config = dict(
    head_dim=64,
    hidden_act='geglu',
    parallel_block=False,
    init_std_down=0.0,
    beta2=0.98,
    decay_shape='linear',
    doc_mask=False,
    max_steps=5549,
)
MLP neurons of a small language model. Each row is named by its layer, matrix (gate and up: input weights; down: output weights) and neuron, and shows model dimensions 32-159. Each number is 50 + 12 x the weight over its row's rms, rounded and kept within 0 to 99. A neuron's up and down rows have the sign that makes its largest values positive.
After each neuron's rows, "fires in" lists the words (lower case) most often at its 100 highest values on Wikipedia text that the model never trained on. A number after a token or word is its count.

L8.gate942:61 60 62 48 25 44 69 55 59 64 42 40 42 59 41 27 55 53 59 40 44 39 46 61 46 32 32 58 38 33 49 54 50 44 65 45 37 38 53 58 49 43 46 40 45 51 68 49 39 31 45 43 63 42 44 48 51 51 73 42 61 42 53 42 42 46 68 63 39 18 65 68 70 47 63 58 38 51 40 36 68 62 52 45 60 46 44 54 47 31 23 12 59 27 45 40 49 61 48 48 41 25 49 42 57 64 45 48 53 47 46 52 41 58 42 41 59 54 60 42 33 52 59 78 47 40 54 58
L8.up942:48 47 53 50 40 50 63 45 48 50 50 43 33 53 38 63 45 44 52 64 42 50 34 54 49 67 45 80 43 38 71 40 42 47 55 54 47 53 81 60 36 53 40 35 67 42 59 67 46 63 54 47 71 24 41 36 52 49 56 62 42 67 49 47 54 55 64 44 41 51 57 60 56 53 67 40 27 53 48 73 45 34 50 49 35 51 47 51 61 49 59 59 52 59 53 80 62 41 56 87 21 53 35 28 40 52 61 52 66 60 30 62 34 45 47 61 52 55 62 41 47 43 43 42 41 58 54 45
L8.down942:42 50 54 65 43 54 42 39 62 41 65 59 53 54 55 55 36 44 59 55 46 44 57 55 56 43 48 34 56 68 48 45 86 53 56 64 60 43 23 56 41 53 51 49 44 69 47 33 49 59 55 69 46 54 53 37 41 58 49 40 59 36 57 63 62 54 33 59 52 63 37 27 27 55 47 51 73 47 51 43 61 55 68 54 54 40 71 54 52 63 43 42 38 41 63 36 52 58 70 22 56 58 59 73 52 75 45 64 48 54 68 16 52 44 46 48 49 41 45 76 58 57 62 41 36 37 44 47
fires in: "first" 33, "only" 33, "total" 7, "faced" 4

L8.gate706:46 59 52 38 73 57 43 47 23 86 53 41 58 66 49 35 60 45 58 37 42 57 61 70 30 49 74 44 55 35 44 62 57 40 55 25 39 58 65 30 31 39 34 43 41 63 49 71 48 35 58 39 80 64 41 60 40 44 70 28 57 35 48 35 60 57 44 71 54 57 35 45 43 62 61 49 32 54 39 58 66 28 50 42 62 49 31 46 66 55 74 44 46 45 70 47 54 47 48 57 53 51 65 66 52 75 56 34 40 50 42 32 41 53 50 36 49 79 36 59 59 63 67 43 61 48 38 45
L8.up706:37 48 47 59 52 61 68 60 42 35 48 53 47 27 55 53 48 48 50 59 39 44 68 46 52 75 57 43 43 59 27 57 58 54 55 51 64 42 45 39 23 61 54 67 29 45 43 46 48 40 47 40 59 37 49 43 46 32 33 46 52 54 39 45 29 48 36 46 57 39 73 60 44 36 44 67 57 63 46 66 47 40 64 58 29 54 45 51 65 39 76 74 41 19 35 59 55 47 44 71 62 25 35 56 57 51 53 54 58 56 48 50 68 46 16 34 39 64 53 39 34 33 60 54 32 62 66 47
L8.down706:58 41 53 47 52 55 53 56 50 35 60 55 44 45 48 39 30 64 28 79 57 56 48 30 58 44 46 36 35 59 43 39 51 49 32 70 58 49 31 46 46 55 65 49 31 39 35 34 73 44 53 42 41 31 53 54 44 56 51 58 49 54 44 33 43 41 36 45 32 29 77 52 72 45 56 50 63 65 55 54 63 54 49 50 55 54 58 60 57 62 43 62 39 22 44 51 80 51 66 46 47 24 64 47 48 45 65 54 51 60 50 65 59 36 39 49 61 47 35 28 34 62 38 73 47 53 42 44
fires in: "has" 31, "can" 21, "would" 18, "they" 7, "may" 6

L9.gate421:53 41 56 16 56 58 46 41 42 50 57 37 51 56 40 55 62 46 40 59 34 42 90 64 67 56 59 45 44 30 48 45 60 46 54 53 65 56 57 46 64 44 36 37 69 69 52 34 41 46 40 58 43 42 74 35 72 18 48 40 48 43 39 46 31 52 21 62 35 52 45 63 43 50 44 50 57 54 65 39 30 70 47 54 52 39 62 35 48 50 57 40 37 50 62 39 54 70 28 36 36 46 44 62 50 61 58 43 41 54 49 38 50 38 35 33 58 50 39 32 41 49 38 43 50 36 54 45
L9.up421:36 41 49 32 44 39 43 37 40 47 44 47 29 69 50 37 64 51 30 52 52 30 79 35 56 45 57 37 49 54 53 56 64 49 61 58 61 56 31 40 50 44 40 59 35 53 54 39 47 38 55 60 66 55 34 67 49 42 55 83 42 50 58 60 49 42 24 57 70 58 72 64 54 49 34 46 58 55 58 53 36 70 47 28 47 65 46 40 33 33 38 62 38 41 45 43 36 60 48 71 43 77 59 69 52 52 78 39 51 90 56 59 63 58 48 26 41 44 55 47 39 28 62 45 50 39 56 51
L9.down421:57 43 38 44 39 31 63 58 64 69 44 54 53 72 62 34 47 48 47 60 64 59 66 41 65 52 60 64 57 69 59 47 68 49 68 52 39 28 33 41 40 64 46 42 44 50 62 61 50 49 49 48 60 59 41 67 46 51 41 65 45 59 46 55 52 50 36 31 53 57 73 48 82 52 44 42 51 47 51 56 57 45 29 37 71 47 58 60 56 49 45 75 39 48 57 39 55 55 83 65 60 41 76 76 50 52 65 45 48 56 38 57 59 55 49 50 61 46 65 55 16 35 71 41 41 50 49 61
fires in: "well" 23, "would" 21, "will" 11, "nominated" 10, "may" 7

L9.gate827:34 58 46 50 51 43 42 42 63 40 65 40 64 54 52 64 42 26 39 46 66 47 44 41 53 69 35 53 63 60 49 51 32 49 53 29 55 58 44 33 43 56 43 56 66 52 23 62 44 65 64 60 41 16 48 68 63 52 61 53 47 54 44 47 56 47 59 45 42 87 74 45 42 46 60 52 42 48 43 42 54 30 53 43 45 48 30 53 46 57 56 59 35 26 40 62 54 65 51 41 73 51 44 54 45 51 44 60 46 41 40 24 49 45 16 50 42 51 51 74 32 54 52 59 50 43 69 48
L9.up827:20 57 42 39 43 27 29 45 52 47 44 43 58 36 43 68 61 40 60 38 66 40 54 30 47 41 63 83 45 60 55 55 48 51 51 45 40 44 35 43 45 50 46 51 71 70 64 67 70 35 56 60 72 32 56 58 44 39 51 50 45 49 52 67 46 67 59 32 35 57 62 61 66 44 53 52 53 54 43 34 40 48 45 25 48 45 43 27 54 46 48 26 43 40 54 63 44 57 63 48 67 37 62 31 63 46 72 55 40 67 55 36 52 41 50 54 58 51 44 49 30 60 50 52 42 30 51 50
L9.down827:51 50 54 34 41 52 35 61 39 29 43 56 52 52 46 32 54 30 58 33 54 41 59 73 47 50 59 58 55 61 36 51 68 42 49 45 41 26 24 47 44 39 50 40 45 39 77 47 62 55 37 66 45 62 81 46 49 34 57 39 55 63 45 47 38 44 32 45 49 57 46 50 54 57 42 56 60 38 58 46 53 69 63 37 62 65 52 59 50 70 41 49 74 32 56 50 58 41 61 61 55 32 30 58 53 49 34 62 46 68 70 75 76 38 41 37 55 53 44 49 45 39 48 42 25 45 30 70
fires in: "only" 37, "important" 7, "notable" 6, "commonly" 4

L10.gate724:56 64 55 45 51 31 42 45 49 46 63 56 40 31 35 62 43 73 43 33 29 68 67 43 62 50 44 67 54 65 56 47 44 50 53 56 57 54 59 65 50 67 31 44 52 65 28 59 45 62 65 49 60 47 58 43 60 56 30 47 45 66 39 45 49 46 43 76 62 60 46 61 45 45 56 72 32 64 74 58 50 45 57 40 59 58 44 67 63 77 50 50 44 58 64 58 50 36 44 42 54 61 52 37 55 41 64 72 50 34 68 65 55 53 18 66 40 59 56 57 57 65 50 59 53 43 36 61
L10.up724:33 36 59 42 41 57 67 49 66 57 46 48 59 65 55 55 60 37 44 44 67 42 59 27 44 41 50 26 34 53 58 28 43 38 49 51 19 52 63 50 30 54 53 39 49 25 63 60 41 59 48 50 66 39 38 64 68 54 53 44 55 60 47 49 60 45 46 41 52 53 53 28 35 57 56 63 59 52 72 31 47 45 47 42 35 52 73 58 48 65 52 58 45 77 36 46 50 52 51 48 50 45 49 36 55 49 42 32 47 24 49 33 31 54 43 39 63 59 25 68 39 61 65 45 32 37 57 48
L10.down724:53 62 56 61 51 59 43 54 42 40 62 46 44 52 57 56 62 58 57 58 48 76 54 66 47 56 33 56 59 63 30 61 53 55 50 75 50 77 81 32 41 43 34 62 54 50 60 39 46 56 47 65 65 29 60 38 51 69 34 34 59 70 44 81 37 74 47 31 51 45 45 37 48 50 56 51 32 73 54 55 44 51 42 44 77 51 49 28 56 56 32 62 34 49 57 31 31 49 53 53 50 55 67 69 65 57 46 38 46 59 51 48 28 48 52 38 55 74 41 62 43 64 49 44 46 57 54 40
fires in: "with" 19, "number" 16, "under" 14, "government" 6, "general" 5

L3.gate983:47 81 44 77 49 72 46 47 49 23 51 49 41 52 59 52 55 48 73 25 64 66 57 57 57 54 54 41 42 34 30 37 47 74 46 52 28 51 67 26 38 45 38 52 48 50 50 67 60 45 49 51 58 63 51 44 44 57 56 50 55 59 25 68 53 52 27 73 32 47 36 51 70 39 42 70 52 54 44 43 30 43 68 61 36 53 55 62 74 66 53 56 24 51 39 33 45 33 54 46 31 47 57 20 53 69 57 39 40 47 53 72 34 57 57 48 46 47 55 46 53 27 67 33 58 42 44 31
L3.up983:66 50 45 40 38 59 38 42 36 38 60 56 51 76 57 64 45 30 55 71 58 49 43 40 45 26 45 28 50 53 69 49 62 43 38 39 51 41 46 38 41 55 41 90 72 51 61 70 57 47 65 48 41 54 72 55 40 57 70 26 42 53 35 31 48 44 31 57 59 56 51 43 51 52 71 33 68 33 64 64 45 43 53 58 54 46 59 47 53 46 53 53 40 45 63 32 62 69 47 50 41 65 54 68 51 63 54 31 40 57 59 72 34 42 51 43 45 60 25 41 55 50 48 58 38 54 49 59
L3.down983:30 63 61 54 38 62 64 80 64 64 35 51 39 65 46 69 40 35 50 41 55 62 32 38 60 55 57 49 61 31 69 45 54 30 56 55 51 51 62 64 56 50 41 64 45 40 55 55 70 41 46 54 40 46 56 63 63 79 39 44 60 49 53 23 43 78 66 76 46 51 69 64 48 56 44 38 50 56 38 28 40 68 37 73 57 70 35 49 57 53 55 62 46 53 42 52 54 32 63 70 40 33 33 36 49 39 46 45 46 36 42 47 45 36 55 42 49 49 38 53 42 36 49 69 57 52 51 42
fires in: "who" 37, "against" 12, "country" 6

L8.gate131:50 55 59 49 59 45 43 43 47 54 65 45 57 68 34 59 65 78 74 56 48 25 63 35 51 30 52 56 55 45 55 70 57 61 65 43 70 42 34 37 46 28 51 40 45 48 39 44 42 44 52 45 47 51 69 79 64 48 44 66 41 51 53 54 53 69 44 44 51 49 53 63 44 52 46 55 59 46 74 45 53 53 37 44 28 42 49 40 27 41 46 46 60 46 65 59 50 62 57 57 51 40 31 44 41 69 42 51 59 66 42 35 41 40 63 41 53 59 50 72 28 60 63 49 70 41 37 47
L8.up131:33 47 44 40 53 57 60 51 70 55 40 52 45 60 39 34 58 47 57 63 40 35 60 68 78 41 30 70 53 57 33 47 61 39 59 37 56 30 42 30 42 47 48 47 68 60 48 30 43 36 52 60 63 27 51 35 39 37 45 50 27 48 55 62 63 66 58 53 56 46 59 54 38 64 57 69 71 50 60 63 46 45 33 52 26 34 58 24 54 34 42 50 49 64 54 48 72 50 46 48 48 30 60 56 47 56 75 70 43 39 58 61 50 54 62 41 66 61 54 49 26 52 42 51 61 62 49 63
L8.down131:41 63 35 46 45 45 39 51 76 42 62 42 54 38 53 34 30 33 44 54 50 57 51 88 52 53 42 41 45 51 49 43 54 48 54 44 34 44 47 60 27 41 49 73 51 47 62 52 49 63 42 64 50 53 59 26 33 61 52 37 40 46 45 67 54 49 37 61 48 43 44 34 49 46 66 55 58 50 35 53 63 65 48 54 62 32 46 69 68 63 40 53 57 47 46 41 62 42 72 32 52 43 66 63 43 48 68 50 50 32 65 72 34 38 20 42 69 49 47 43 71 44 57 58 28 44 45 37
fires in: "first" 40, "only" 31, "last" 7, "most" 7, "best" 7, "commonly" 5

L10.gate868:45 65 57 45 57 53 43 44 57 51 61 51 65 55 66 38 65 54 64 46 58 35 63 33 41 46 55 66 77 35 51 66 73 46 49 56 43 69 50 37 56 74 55 50 52 45 27 32 43 42 49 30 31 60 65 68 48 50 46 68 29 40 36 65 53 61 44 53 44 50 51 51 61 62 37 53 43 46 60 62 68 51 63 59 46 35 29 50 63 68 42 59 42 36 75 49 42 40 42 46 50 69 74 49 45 46 50 44 48 65 40 27 54 35 49 52 54 45 56 37 11 30 45 59 52 40 72 49
L10.up868:63 39 50 61 67 55 50 56 54 43 57 45 31 60 41 39 75 70 48 56 42 42 60 45 67 55 84 56 66 23 65 60 56 54 48 25 50 52 24 46 40 33 67 44 69 41 42 51 39 44 59 78 76 77 78 70 51 45 46 48 45 37 47 66 38 40 33 40 40 66 51 53 51 45 65 41 45 48 51 65 51 54 41 18 48 60 45 47 31 49 40 48 35 52 40 42 57 51 48 62 36 66 38 48 44 60 70 70 53 59 56 36 53 41 57 42 47 38 50 33 40 48 72 47 47 53 36 42
L10.down868:64 48 48 51 48 39 36 53 33 55 44 44 19 62 64 52 52 59 42 64 59 48 63 63 67 50 71 38 70 43 50 33 63 41 58 30 40 65 24 37 40 48 48 49 67 57 38 62 64 57 60 60 50 79 72 42 45 53 42 39 43 46 41 60 38 35 21 36 42 51 70 56 53 46 47 44 79 47 31 59 57 50 31 56 33 61 56 53 46 56 54 50 38 35 57 39 63 51 59 21 53 43 80 36 18 56 76 79 50 66 42 49 53 55 55 44 57 54 46 42 63 41 54 52 47 32 43 55
fires in: "can" 16, "did" 14, "ve" 9, "could" 9, "would" 9, "may" 7